config.yaml
n_layer: 11
d_model: 576
n_head: 9
n_kv_head: 9
head_dim: 64
d_mlp: 2304
vocab_size: 32768
activation: "tanh_gelu"
norm: "layernorm"
norm_place: "pre"
norm_eps: 1e-06
positions: "learned"
qk_norm: false
attn_scale: 0.125
bias: "all"
tie_embeddings: true
parallel_block: false
init: "normal"
init_std_qkv: 0.015
init_std_o: 0.0032
init_std_up: 0.015
init_std_down: 0.0032
optimizer: "muon_variant"
lr: 0.000965
lr_mult_o: 0.868
beta1: 0.95
lr_head: 0.00578
grad_clip: 1.0
warmup_steps: 200
schedule: "wsd"
decay_fraction: 0.822
decay_shape: "linear"
final_lr_fraction: 0.0
batch_tokens: 131072
seq_len: 2048
doc_mask: true
z_loss: 0.0001
train_tokens: 501400000
steps: 3826
dataset: "wikipedia_en"
MLP neurons of a small language model. Each row is named by its layer, matrix (up: input weights) and neuron, and shows model dimensions 400-527. Each number is 128 + 32 x the weight over its row's rms, rounded and kept within 0 to 255. Numbers have three digits each.
After each neuron's rows, "fires on" lists the tokens most often at its 100 highest values on Wikipedia text that the model never trained on.

L3.up1055:188149151136130117140123135144082080106137098090163156137101145106082048152158061110104093141173136191171133114110080113102157143143050142110118150117151149121120141117142095096131136164167147172118127099096140133100104125139126154126135119133124173127071104184052144085148076207085135113164130177122188134165127150150124100086135109098106155148124161108115166127083130053130152122154
fires on: ".", "\n", "\n\n", ". ", ".\" ", "| "

L3.up648:150170132061152065153077142120084141113108134121178118073078146105124116159123128150151087154097166138114126120110115139117087144140162131130139154090164120167145075097108107101165138127131153143127147145073098149125043160083146173090115081060123142138118130208161052094086100101132155093169124124079121156115167112097065080119126157082145115129182129131113166103144143139151150132114
fires on: "of ", "; ", "s ", "-", "- ", ": "

L6.up841:095118114105161174149115192128127090131147125121122138093100077107152135119068109172205099160129114106132114134125101097120155105146102110150082128121122070109146119180144122128079107161164140103142113146179124077123166116117137128093140092070108068182145164190118154132055128115132097070183166144126103111121125114129173124145111111096142086165101131091143149074125129097077104123038
fires on: ", ", "and ", "-", "or ", "which ", "a "

L6.up644:114067137100120151104093129164082097148145070085166124141135152115121103197095103152158138136114113120136136162175119143070098087145061098095143133130127109114088093131138048166166105178116153173183131200112092151138159114121130113118158133126152176162131143089119107128070124072081126120128168135110141053095110132181146142158203188129130222112125171094092087060098096072081098041146
fires on: ". ", "\n", "\n  ", "\n\n", "and "

L3.up1171:181140120133123147165122089142153075071082170137147167149017095124079154140158058100154124092106192180170148101138152139127139095124148107090114107132140125162176114155150144146127154153096180145113147139084148118051138154076180159124133109136139136092076116115093110093118065110042179144181090079136143109122080203148119168116171145161137145108171158164177149097147150107067143147197
fires on: "|", ".", "| ", "−"

L6.up406:094106161191126144174101120117116083101155070161154118078105161060150125160134147118125155118105174109153096177187141087080091192151091146124116187171144128146053158125119137161095100178151145131170098131180160118070136105141160083153100094130100123145142150154149125156057164135165126117147126062121090164146139116115164161130167159174101154056111137166119162082094124128163143103149
fires on: "to ", "and ", "or ", "the ", "that ", "of "

L3.up1626:126153188131157121072141123160149131172127144088112136133114128110084147112124079129124136105170110127128173160150064153125081142151126084110095137126073187154087116167159128113152102140120110103163116119160132094104090114119159085062136147147063130122164170131153122145146161141119103154195165129107137150103169114150111148092143123104182125111168093124180135154064148128096226074136
fires on: "of ", ". ", "President ", "the ", "since "

L6.up662:137134127129134155108093148155167099098158146127092171101080108127092176155123121137050164180178103158144117173152150130138084171101152084079091171072083123138129134133105066106103150142117053128133132130131114103105117148113199190137122106088112093144170070083118110095138138100131095122112135125121123132143144147173094080155062094130126100118166131141110107153137086109061200157200
fires on: "| ", ", ", "3", "9", "18 "

L6.up564:117149172155187117101135071116113135129140109138098077149120115079102159166168087152093152168192152111106086095154194090123125150099064085135101176062099115159130134107126138135111172111110151161134113130167144110150166099146111109166144100148131129103191170096126052139111108173214107148095110109110089090069131083108178083093134103128142161087099126126123173095169124158101139111152
fires on: "at ", "Sh", "to ", "Tri", "sh"

L3.up2081:145161073174170128175200126103126150165133105114115118122170145122142066122122106085162124120182153090200121112091092082149127182117101139118135170141128174090174087094150129153111141156083157125172104119125134178176135140053172145085160116107165148098179200191116153121107106164105107131117104117153139147094122188114117104123138107129117108111140106112092095155124135125185063063139
fires on: ", ", "| "

L3.up927:105114167117129059103106152104076136133131135086141114157100101126106096112145056160110074155130190101079132087128155122150099114065093096138126139192085116123109106183113098098092137137118149172179108146151204122123127151129195091082143130097115080130171155116135135055126134049155104140090153056149137160186098108144194107058110094139140182083103140137144131103093078153108160126131
fires on: "\n\n", "\n", "to ", "at "

L3.up222:116068122147094157114155153164112050097096095143111094126108178126162137160092088091100084155109108134150137131145112119068069212133045140097068085142138126131111139106129139142094150177138169103130142149132160178130115193148160054125141156179088125130074169153119179148116084148143163139083137148161139024091073165045146138135120135055126093148090158089078136169124105152120183083156
fires on: "| ", "–", ", ", "to ", "and "

L6.up1493:079115163151098131088155138144098103140116154085131103138131124135159107097121102078113109125094157106122143130098135087143177061134058102101125140131098054122106127086088149161117084149085166080081089136147151107119165123179146120116114109150105182102088146104108097136147155188113139169117125125108157090177095161132103091131112142129161159081094128110154130140123071098142178116127
fires on: "at ", "by ", "until ", "By ", "| ", "on "

L3.up1411:161167119150151081135061140162098106116138132212187146137093162171114093124121149064129165098086125139102120155139138101140095082137165091133129169210123142089113123152163131112100101122114142136108122181126140093147061157096131122135136088138161060144112159145105140092134072096117124111114105136080150121122078078131144167183139107114158123149104109095135136101133197107169093099143
fires on: "was ", "(", "the ", "from ", ". ", "While "

L6.up1784:086142121150114160119125110099058112153096064160139142132146152134108093152101154118138097127121181135179101097112113058118137144060144158094096118138150111157100085148109127121078122152093135141196117118104131177143113152117107179112098142080131100071125137133101151071161153116115146095125118136109071169046167105106133152100085136168118093139178122154048119112094134073150130152154
fires on: ", ", "\n  "

L6.up62:128094128135124131092153131135154125134125112089123119161133150113094134171139141148136118157141139134133116165156094117086058155066106121142106151118054134137083128142147118162074039146131136173124114157133081095109154135135153132140123134095111128194175109151155178191133138143071132142126127075181109086060139105111089197174155140120167124169073171098134120096087097135118170113145
fires on: "in ", "the ", "between ", ", ", "of ", "by "

L6.up1248:125109160138171089123064115146158138118099058126147106118085154076114162105149138182124096073151077095142098172184138108127155087103122159128120180141089144112142083100102133115131121196062110186167134144124166150141139165110133130151105083131155075152110125189104112195151104226156110122132141104141139110130131141127101122178145092135182146120083140127098130160140119047103148160113
fires on: "the ", "(", "Track ", "until ", ": ", "– "

L6.up2072:080087084199106148143125089149192174161094139149135147088134142170134113082143124096148157089114143175142120130177129134107081139125085111123085183139091171126122093120125151081133117102129119140142170116146089049114122123194138166144114083089106094185167051185161090179147142142148147105122142097122131139083124143087140140163156109116115122172140126165107132161110154105089134098058
fires on: "| ", "in ", ", "

L6.up1186:096170157216129158098078088114145136082097112176125146076099197159109174135134198173137184160155121137109116142164137076094086114130138073163102160178136147099155126147110146099112129166149115161138122119102119106086140128131185137172111153106216116205112153140150082111133162128166107153073105147049134140077113159172173144098173133155118108141122135115132175153113155166119170091145
fires on: "The ", "(", "the ", "| "

L6.up590:163168148100109139103142216097163093123131155103166107126058108075105132118119110093087141120147123106094135136133105125174148105160150137170099109142111124109131095117080116126109076129132149135081112151135048160119103046183195057131108115174101115087142118148148130163123141194146106118094156059120123111181146146123162152139078154102154132144138129132172135099125097167131119175113
fires on: "| ", ": ", "(", "; ", "By ", "In "

L3.up1622:110145175184129186137122139137083117106132124134106106102096157114077158093136147092093094101102167117179094119094117147116063185171100119222117161110178100114141069067149134065128111126135179109148122127154179156129063152129107073152092101100091123117196156144131128182041144103100173071143097114146121121138145142110063161113166156140126083153161132170117099090157166098157132144094
fires on: "the ", "of ", "-", "and ", "| "

L6.up1365:112178103187110119159172037166131136138101054118090154149130150165088154181072149129112091167087184174210172174153124111105127129169132111133129133147122122129104120135103104038115125139167085143145077183085069101146141124129100139084097117141101095090107137136106189143110095106083116119138186116102148141133146128103112101109128142114170109130104115152113089071132151129109121101109
fires on: "| ", "to ", "in ", ") ", ", "

L6.up1292:117040162147114073148102158113119062118119154104155110105077157105173102133101140076151107084137161147163140183133136121152122113131111177099140151130081098123179085157126143115096138128102153120144189059127159150202077112135163136159130130138128130126126150167085160106157141125144138147108119184125158124156110135130123103107110150100071096168136142149135139146122143092144139103113
fires on: ". ", "\n\n", "| "

L6.up695:108161139200196166139176122130104080173082092141129136075153141133128123147127145133162153119135103066137169125166075108101132134146092081148049168177162153193125061108089123135154121102123115144151099139094185141147145129125111101108128127078131140100176060128095149114116165093144153160143150114185121137116125095125158172140132128109147141135163111114129123106137149124100138155105
fires on: "and ", ", ", "to ", "–", "as "

L3.up2127:138090124128153136092134164107165062108111106118162135168142074133097065090144124211091119165114121152122100094090114082133148072143090129108103169110111130125136170165170093180125076172161156201105102101142089111169095112129093130063123144143131115159172128164148127184114126120094137093151108121169117141123164138105091160095106079119161116168144125127111131132103082063138177183098
fires on: "of ", ", ", "the "

L3.up183:067116170152085184090132150153094139168099132139130110118104170166142102116131057068168070144123131104166058138121138125111131161112107083089148028119143124082118122112177030066173124147131135144123111108151095080174107155126134109061162097135162115117151130149185185107142149138165159110152094151102092067073123080082152156083127103121112106087183181128124136087104127128112118129113
fires on: "| ", "', ", ", ", "and ", ": "

L6.up307:157093115128137161095112101069124097061129080163136109109135109073150116077128087132170107118151124179133126130136126154061151022115140093074110166157051170111150071136114116073137121131081104122146118100075129104156153168150157176086085080179091126083147155183123209159148092134174099093212182121094108195122123153105113102173170114122155117195148107136087085100126105103129148206117
fires on: "| ", ". ", ": ", ", ", "of ", "("

L6.up2150:118110123140133115169107090152158121106091116142183112106126175150165184143111092112128121154155116099156151079121076095111089116159087118108143138141110137137082123158081090125147088174219141138113102143119063158133134092136137104109091102108152186163174140144122107094093086123088132189171155120170177155057165070093144096075159171126110153130054143106129128166055128121133124111120
fires on: "(", ", ", "the ", "\n  ", "and ", "The "

L3.up2130:100106094136093164143136131166157110142220104116128122115140121094105164146117134117141150144147130084118068179136072160100098090121092132158166142153095126090105101129153120189134157091078131079109075142122141149139077089160134140109049121074165140145144127124146161137158080153131128086123141067162120111152192098110155121169108188151156159090138120092128103078080152095144204076093
fires on: "| ", "of ", "-", ", ", ","

L3.up1660:073128111182111200148163166158138079097149099100089123083066062112102187178062081160156121128134134099130067118170110148096148163170153089126155124116100129092125104116120206126121155078093180111101096149172170153167124177108213113169119106155177102173146079163120134170116132111125098143165131112152151094083100105133152059125068050082144095124125123149124129133143156138101122116131
fires on: "| ", "to ", "by", "and ", "el", "or "

L3.up263:134133100120107082117121148168129090124060122122182148140138160156118110081073120187115095141161136179135056073118102127071147126123136161142148139153126211081128091146124173103142156139084193126088067155108076090154103107142132107157127097172103108132158189072124145093121100159143131138129155143172118120130145117150143151138122080058133092153118091109168164096102119167190151154149
fires on: "| ", ", ", "is ", "York ", "was "

L3.up142:159126152102156113104136194100087087168082119097111144081111124115117159146109090157172138161134086110195104091121118163055148135133179152109166169134126109163123064102095140163121101138163226124107113143119152099141098108126104120150181153074164172168166144116109142161133092119165166072080161098149135084129174135203101129129145115062185125127105145140129085114163130118137064148161
fires on: "; ", ", ", "| ", "age ", ". "

L3.up545:081114140161101146164130155167186065141147129143088100119139137135168097137128113144178113136170175071149106067160117072151149160116137094130088085178082094137146180138164093132128202121107089091111118095080158106195120141072175090089193102132134115128157148197182104116159126169136065099139096143082130098140109096130120162140112086102151108124130082145090100094177091121127156112115
fires on: "| ", "s", "-", "and ", "–", ", "

L6.up480:066121125174153180076059124119137140157123162151098135121121120123079154128144125148133148099152100125096124077100107161101093125136087099175125157174160122120137143112123131090189141121154141089132065100079109155129154193156103118172110114094054148145170144101073147146120104123109117142102108135133088127173157112123089165138113117116166119153124071105080119147076134100085103087107
fires on: "| ", "and ", "–", "for ", "-", "most "

L3.up332:184079132121125099086132106127084079119106127150165106166145156135157140088098115107130097098142194162105062127143138129117115161186110120152113133142131120159138110115118072080132162124127128116148141048084133129136135109092143119165110084150182109179105129154153164117121138093059108079104082109113187138081135068116049134140105106150139108189135140168181115092147123082112075120112
fires on: "the ", ", ", "a ", "-", "a", "most "

L6.up849:129169129131116134163141142139156129107151106085090073158096139164217117100126110193144128159155149133136066095155099128129138099136144150119232192149084157124156097144143131096141109123119127086098096174105138136158141150096075129105123108200102124124145099105139131182069141145168145128102147138122143152079119099115093099128182174106138128154121139103079145082085147129134172133132
fires on: ", ", ".", "was ", "the "

L6.up2290:146185176106126112106118084126127126175102139138157126132145088113137156137126149086161101161053145130104094128160128089173096145149157114080054164148130109121095099146111138090118170138094172188157108114111141116077068125167145146111105100080133112099074196149085163104142095153093164102146138126152131123067134069061120110130085219072120151117085147145084084049113165127122117154125
fires on: "the ", "was ", "(", "s ", "is "

L6.up1924:142079135066159113127143134136159146081146164136150107109146084182157110113145110106180119123179107044155077109157108175088115102157119158082169135163209168098177083174124153114136128161134138112153134136075083095175116163139113111151119087164144145121138191129143108126144128167100123138099106146188036074115146091108067137158120177103131051139051151130134107125133147114080163149076
fires on: "as ", "was ", "are ", "is ", "\"", "a "